Weights of a small GPT-style language model, trained from scratch on English Wikipedia: 17 layers.
MLP neurons of a small language model. Each row is named by its layer, matrix (gate and up: input weights; down: output weights) and neuron, and shows model dimensions 0-191. Each number is 500 + 25 x the weight over its row's rms, rounded and kept within 0 to 999. Numbers have three digits each. A neuron's up and down rows have the sign that makes its largest values positive.
Before each neuron's rows, "fires after" lists the tokens most often just before its 100 highest values on Wikipedia text that the model never trained on.

fires after: ",", "\n", ".", " because"
L6.gate43:479515493498510476480503467469545493500493521499509463495526531492534500521481524487525503527514488426525505499491501513488486527485485469512485540520493535518573503506519513511491511478477502500511488535509494519467520500471510522472509485506519458504562509492497516449498504519468481492470470565522475538503469481499490481501524437505521500449478514514498519499497536515482498518546494447521476498507515499555543464492484502496499516442484521472517458496503500531475518503491518438514504493463479491517500484449484527514482547507478528507494475488468484528553524439509510532
L6.up43:465519511438475513515535482445506528496502511475487461499480490503492523522515467517481490482488466488501527516534490518468513508476473488511461541496507494556534514488484534505515520482495440502520505545519484532496526545477492508479540486507469526485539496469461492458459479519448481503523465530507494501510507504492479472512467479521502527520526512500455538511495510498469498507543518492542458528485515496504503445504507493486483495485496499510552496468499504489485531524517516440501489465500509559536495506470515488531512531518469554548466501470494469543524481469482505532
L6.down43:536491481450505516513528506514495520491519504505492481500501504477447496499533461549489536491431507497510536541526501480480508512451493509513512503463514464484457509498499509517482485519521499497506504530508493454510515519496456508492501489491432532487490471466450492538430502503494512498498501472508519473514484455495508471507496505438509496560514467463517503511474458499498468520509554527542487519512539491510524482527502510490492496510516511502520505494489502464516470509496466522510487478531529565462542472524520497552530510516458507515519480511534514508474494516491442535

fires after: "\n", ".", ",", " is", " in", " a"
L13.gate125:507477491471550462459481527490471491511478501499473528507485514533503487520512500488481487476490515551493491507502526525509503486506504508522495517479450495489497469508503499524516472454519490505476475482497549552515481510507505496452531506515485550494495459482469458529478512506445532482555553490493507555511515516528498554514520504517511550536521558500512543471509479509476503471471474541515474506520460500505484523520525544460456497520487545478490505468530502503474508537537525479467497485479484517486493501460500504497514438540499464521484476525450505504482503486482491516
L13.up125:488527505478514512524501523477486463504541532494522524491507527492562511459519507508547520469530528527536523509486518480454486526545479473469492519526496539496518493479465496460538447481519502520447484493536486479529528494438476514447513513482509460473513488510479513474555488473453500470471496527528471548504518501515502490534507509536513511535503489511440451471521536541521517468484488512510512504522485466472476466499474514528478472477504489487509507503530520493480471532497536520545514518460493479514473499500493498496488474509501486514500482533510479525527517490480465464
L13.down125:525490473529479505496523499520508523510500520498464503526475538454504449513521547505453522542501496525432507497531518524543507552472536562517508496513472527486494507485520477496478478451456508484462484479511514527498475493493497480513533497489538549507485474482521495484507515489481472519515499467459501530464453508478431500481500491460509500484532515489546502545496514495455478526474510510480488529518509475493542522471460517507472517542509512499504486473509469499479483493518525506490493494488504491493522548524459452461546512476497505508539446500517516513491531526516501482

fires after: ".", "\n"
L6.gate219:483509516477473523488501493460474524520516520470488476530545551495487519497528502491508512495528491458523538525497470517479485506510481484507498534529500493496519508515544541521498511531553503494487516506490500480443503491462505522498534520480559533492522484461521478504474462477445507469433500491563507470481461513498515489515513479486509529471492498523516488529492470499524501480516551442494497477542526478496494482543473489528530515491513520496512485506531485491464537527463477484506543499498498494454460512542504502467465509486503499477479459473529499549501550458515515525
L6.up219:463461536453525472532542503483502562536503498474487470502499558472471517522484483506470492485502487501489502530491466517460501527487465533533501512507512508520490513517498553481499538511473497511502491517509488539497514541518482479528559498511521571476494506456485434527463513478488501489492527490505498482481474548481495476495499462517500566524538526518494513482494454502489479481534532489550496502558485499469480483523500492508524532490515495515535499484494466483485559503489482441489493483505540532519473480515490453477504491505538506527474494497515479516502509498481496517
L6.down219:533466548463543477509516514498525466493533495475530497500496491501529469483481460501489487469486515547487479482496535539503512524469541498489481484483521478464479500504471453463524466474475504523478469496514527486536471531574491517515501473499466482513494489503483492524502530450507505536529538509474486539517509526493528474518522488487509486520496481496473486484507510520492517510520516564480529522488487500486457508497533499468486507485482492525507506495455510565559494490522491506459452506500500527543511483462495440516532443492501556516525530489505513455494484511483479509

fires after: "==", " "
L6.gate17:443493524495479509464468467485475487545491491475510493481509489476498491472511458498484507492505522473519489514519494510509493521498517470496496543530495519529488530487479515469504518525507481465485512511533507502493543497486488471460508504539529543532540511525513459488483498496450499463489561545481511498489514502524571562505506459489526530476507524516471522492516493511466474445483549515516469531493467499488506467482484497527535468496522497492465478517530518527479539509488473471519509496479497503502509515524498482504438495540533512508477518476545530587527531494491506519
L6.up17:486494513497465497530529489502522495510493531494527465458560488431492479510514478518498512478491523456483491515481468543446536491486467500511520574496493531535505488447519494494498540499508506492524544504544538483477548473502496496443503480537520552499487442471528474493469511507503544492500471503455483506491485483464529482506492457544517502494487485515489495522529492554462472485513474504520480505528539473498499504518539536508565517496549501500539489479537479518526496527490491504519474499505524488487502484499480497500461477517497513519462501532488499481488525504492499499
L6.down17:506493500453492503541489522492504491510485488493475492528524500499520491507502486553478534518489503509508495483520483516454477517506477504500520469538518486526483501501507528529498484521478510508486501489469504500507517528497494519516516483493485528536468471482483496512497514442470487508511515497509549499493509486492523456547494565455495475538470526474490492462520474482479502565477465544509474531535533488493526436528474549506530450526514517513470491480506451537512443507483500533496518554530517507511505517532506472528436468479449469470536529499501481469463486492530503516

fires after: " |", " by", "ed"
L5.gate31:522480518508500482497487471478537488473507487509515494482537490502486492491473466496488537474493546509557458463460450485509542514486512525499510500461493514512495477474523490560497532481524483488546495506538480496507482532539531502477483482486511560505517534497524522551548508505522477492508538495462504506520524482458548492475471477507496529507476496548491475468524501488481471561461504498509484503484499505509499521482523507501493468453491499531503476465512515509523535487521516519504491469512514523546441503474496578504542521424519499506529494503509500497519495479530514513
L5.up31:484477473561540527476473518464494469470503505520494530521545500478542513488531491481489532499503503473501525523489488473560511485514489546494530486520458534468515462460496531510520482519539514484500448531521486474545493504452499510492470465515484481485525517544539518511483521519529457455454539496529481516533497462506565498509490513479469511513503490507506484494531493494517475476502544534494499496476501477550499473489514477491474454461504500539541504504492513529486514479511507519490491443512464509495499510478524529517480530498480461526529461465498502540507519476486508487
L5.down31:468516518482528460502495491457500536507510557486488543481527469525504481518499437522507529476487508488527507465476465553484531529526499522504463482434482492537495556493487485505472484434492494541554561469506480499445471529524509536478481547506507516501524496469477524493504491487493512506497483492473483456505521500526495485482480508527523541503512498491497491494501520487463484504485495539486510539516523531457450511467512509501497503475458459510512509486552503518487516535509476519507489518505494495507466536473491577504516485488505538465482492513523495520483492506511490496

fires after: "==", "-", "|", "\n"
L6.gate19:479511529466510505459469462486489523472499517448495464533535522475517512468495516457484529504527488448453508491526505504509489497511463544506471532501495541529515536461490498488497528533521497475505457529478519508485501511448495500509525493516546528475530513469495482497501519497475475494448505530551487518519476483512544495519487497482503526471492503547509491460534486516505484542480509489499468500507492531536473489511484483472458477492491502485475442521507528519496510498518512487473542482477502504517488502532481499524416473504472517559462490507510531552535544489495523511
L6.up19:513519502483542508489504510473510547522518512480507457511502508447497508514553473489463527464503486471440477535513477521478521462515440523523466514513538477534505504471511503542470565485490500486535520518505476512448491510466511468510529479538519559475487530472506494533457515523473486454455497527530502494518502493478522467482494507507492526486484520510481482515482473530520497549494473507528479480527466499532458512518532477508457490510525498486497471500500485489510532474538522498459491479504506541495487473565486499483469496515493494512522514495488479502505558512478491538
L6.down19:467484472498514525525503512473500495523498497510485505461500499511489459501518491515523475501456509506525543478475526547483492480491517466461526500524446466481499478507524466494520462499512501551492516466504483454473529518520480498510521484485453522527453487505518524484486484485512506449554482522437523478499490513516496486522499491476489483539520496483514476485488551519509563485513513564503491520487488468501508455522509511496554462490546523519480481505509494532478498500486489545502475523543475518497530531515529490500528513534475561514517521483498502434460511467471515523

fires after: " |"
L13.gate248:494495500483475494495481521507485506512477458525522534496545492497538518495548471487489505471525480497526463499499519469505460497501528516534518490476499500487474482484490490546507502522478477493487452509524498509522480521505471525487457484519495488486497509479509513529515494502522519463460507527510517535473525500519514477471446450552471536571505514558479503492505524512459513500516485493522543505510506499473461479482525478502455544515501553553466520497496498504526514505444482476489533436504461510527459433467500521474501511483499493521488552472477492475509539489503533495
L13.up248:487484528483545505477482519472482462478498515516516503531563493546497509530514511483545484463506556456537500448525504495548486518483509490494543526528497497461517477478496496506482443535514533500494451510539487497499506524502525537512488480476533488427468500525507496513470459524541543479503524511550504519503532505488499468482504492468502487493525488510495469517510490509500476509494552514513522470494482487518468492510478492547495468481525482474485494536545520520464498565498520478487499498467508474494517485472454517507465512468512469477448467511510482503480529488499521516
L13.down248:481492506481494509501522526533492515476482485517512524528495518526548499522506473513527533479519494512527512502508528462466502525491537508513509500467536486487487520500504491527505501489480479515483485486511499467524510492462484497459483480511475476520519500488485521468507518480456507452512510521483502492493470517471527539500495490520515548558501491551436520469474599494489489521464488463508519470512501503463464475542518511484505541481505484530505518470502523472501548514469471537538532442515461530527484489448490500538527509446500442483502539490501504467509508474482495518

fires after: "\n", " |", "-", "==", "==="
L6.gate129:505528528485500509461507510480490511505490512521468497465492473467496516496525477504499514544501523515543489509484466479537512500502492524550496509504520463502572576472503528510513498474514491522467500525522503503513510543467486476518558530545483522506501491458461455496457489506503510446477512476514516497526489501538520490459486506529511504489537515501520493491485495533561448490511510530514479448472500471476488508494505489463475479496477469496509512457505510495486514488491472509497518440540470502518527493478466514488484469521506497520519471468448514552528538501502467554
L6.up129:496485459512496479496495476512492501507502441502514492483504532498502506546489497510492483486507511441508509504487518544520469489510494517509525515538498514524444506505552492491531531495470480479486482502487543514465509501508516485493504501535537509468522513484510530511485473475450463515506500501524447462503487507495469517495491522503502495481487514540502523473514501503453498455525492459491502536499473457502531522543485501517496546472503511447516460521554490479500512485534583456557493515479527467496474521557517466500515501434509509509461510476509470517531477530521541503
L6.down129:512500518524482494506551539530512457502488510535485534505479463490514479522507489496499496494481463542462498525490496500464536501515505518490491504474503497458535520472480469499482491542523504533505504484499506490539494504512481502510473462481474444539543469504528479513486499477502529499466500509502514512510512492487497479544495515504479499548552481492513481496500465522546482525522530559496495491502507516525493500456459529474507518489534467498528501528458495543499448484460469519467475493482474506514576483454547486542533483543499521502536504512504471462461472487457452490

fires after: "\n", " ", " \""
L6.gate22:528530536518468559479476504476480488527501466503526466521508537483480489492500507502490525470533492474538541506500511523497464519483516455509501529538499521443482540469503485451513524496499507485476506487475487471447493495481524509468520478487541500506525484496510524515484449503480488464469474495560455521496504520503518494485500502518497449479525505522484478479510476523526491499502523481498459515499573465502514488520472532512486495474476481481528475485514500568464505517456547506498510448488498476512485539538460455495470483493475529504509496495495515540511473476509451524
L6.up22:511496521440525502487485530508479517502511454515529473504473535460489508490489473525456490481528545522505500528453491557492472529508514515524514484485487490466524554506472516477562525509484482508475501516524452555511498547494497486513507512509517504466511503477478450489486513484485471486490492478542486500508506554516500471511504482526502505518548492510493523481514464534504476523516501517519514521445511503450477501508495501559448520514483461532502469456483513505457495509465512506475534484497507503520529533532459456471502471524514499517507489517483483535529457494467453485
L6.down22:454462522438555462499533473496489497467487489480497527511489470488535536511524482474491472506505485507480500525466509483515486487484489494489502466479514499535518520496459515498516498499513497547506514496521499552509476510492501464541483498499488467449469496530512470513514521517490510530508532520440513508547514527466488457529468460534520516517545527480493530523486483424521493511479536525489526449509459541481493469493519453486498523539521477475517530507480513498508501506534432497485504483509506499508545512488489503502554495514529510484484506550500524486482484504481527460

fires after: "\n", ")", "."
L12.gate254:500491500489539501501502522509449519497521459520544485535511554488472509507528491546473496483473479500519500484488551518450521517466510519523518528482485500489522495450495534496508483443489481528526500470502488504498493461516477488512441531477495484494496509465471443478453480491487494475540523481491536450492522527476533510488520485500493546567502504513518520465539511479508547476481518538517478499520551509501510494506493501538489504498520485553495527453483499508502493486436505482513499518507490496483541472469532484506523485506496498539500472512519466539511449463501462488
L12.up254:496515493504500525494493562491559520555503520520499531490519478501481518489523506495512478499517495516498498508465453496518472524496540504487494480490484517497464490497500499540486528507509477479479480546539445517503502527474501496483477481507460494517500524500489470498478534477515474454478550516478511520477480484543491461470526470489534428478492489504507482505483495470497497477518502481502490497520442489512464543468520486514505451490547481503481483479493537458487521537522497524473533483518513480523517519505479508498472488566509482502583498487476476486552510513454510441
L12.down254:518520499492501523523518462549470465470511464456489495506452515502484475463480503497449492507509482473507466476498537518572486471478498495509520506492488527508477489517493467410533470474497502493501485448489516545495495506521503538482526490496521506503489514484523523533500517494533540552526477499508492513492481521503449509518486504509501554488512480506528491516491525504504510490497483455496507480483492475491473477529485524476535532483450516492572488522500482520496490483518509534522452511452518501505519485541496472517546545468508483476458504522521494508463513518526533549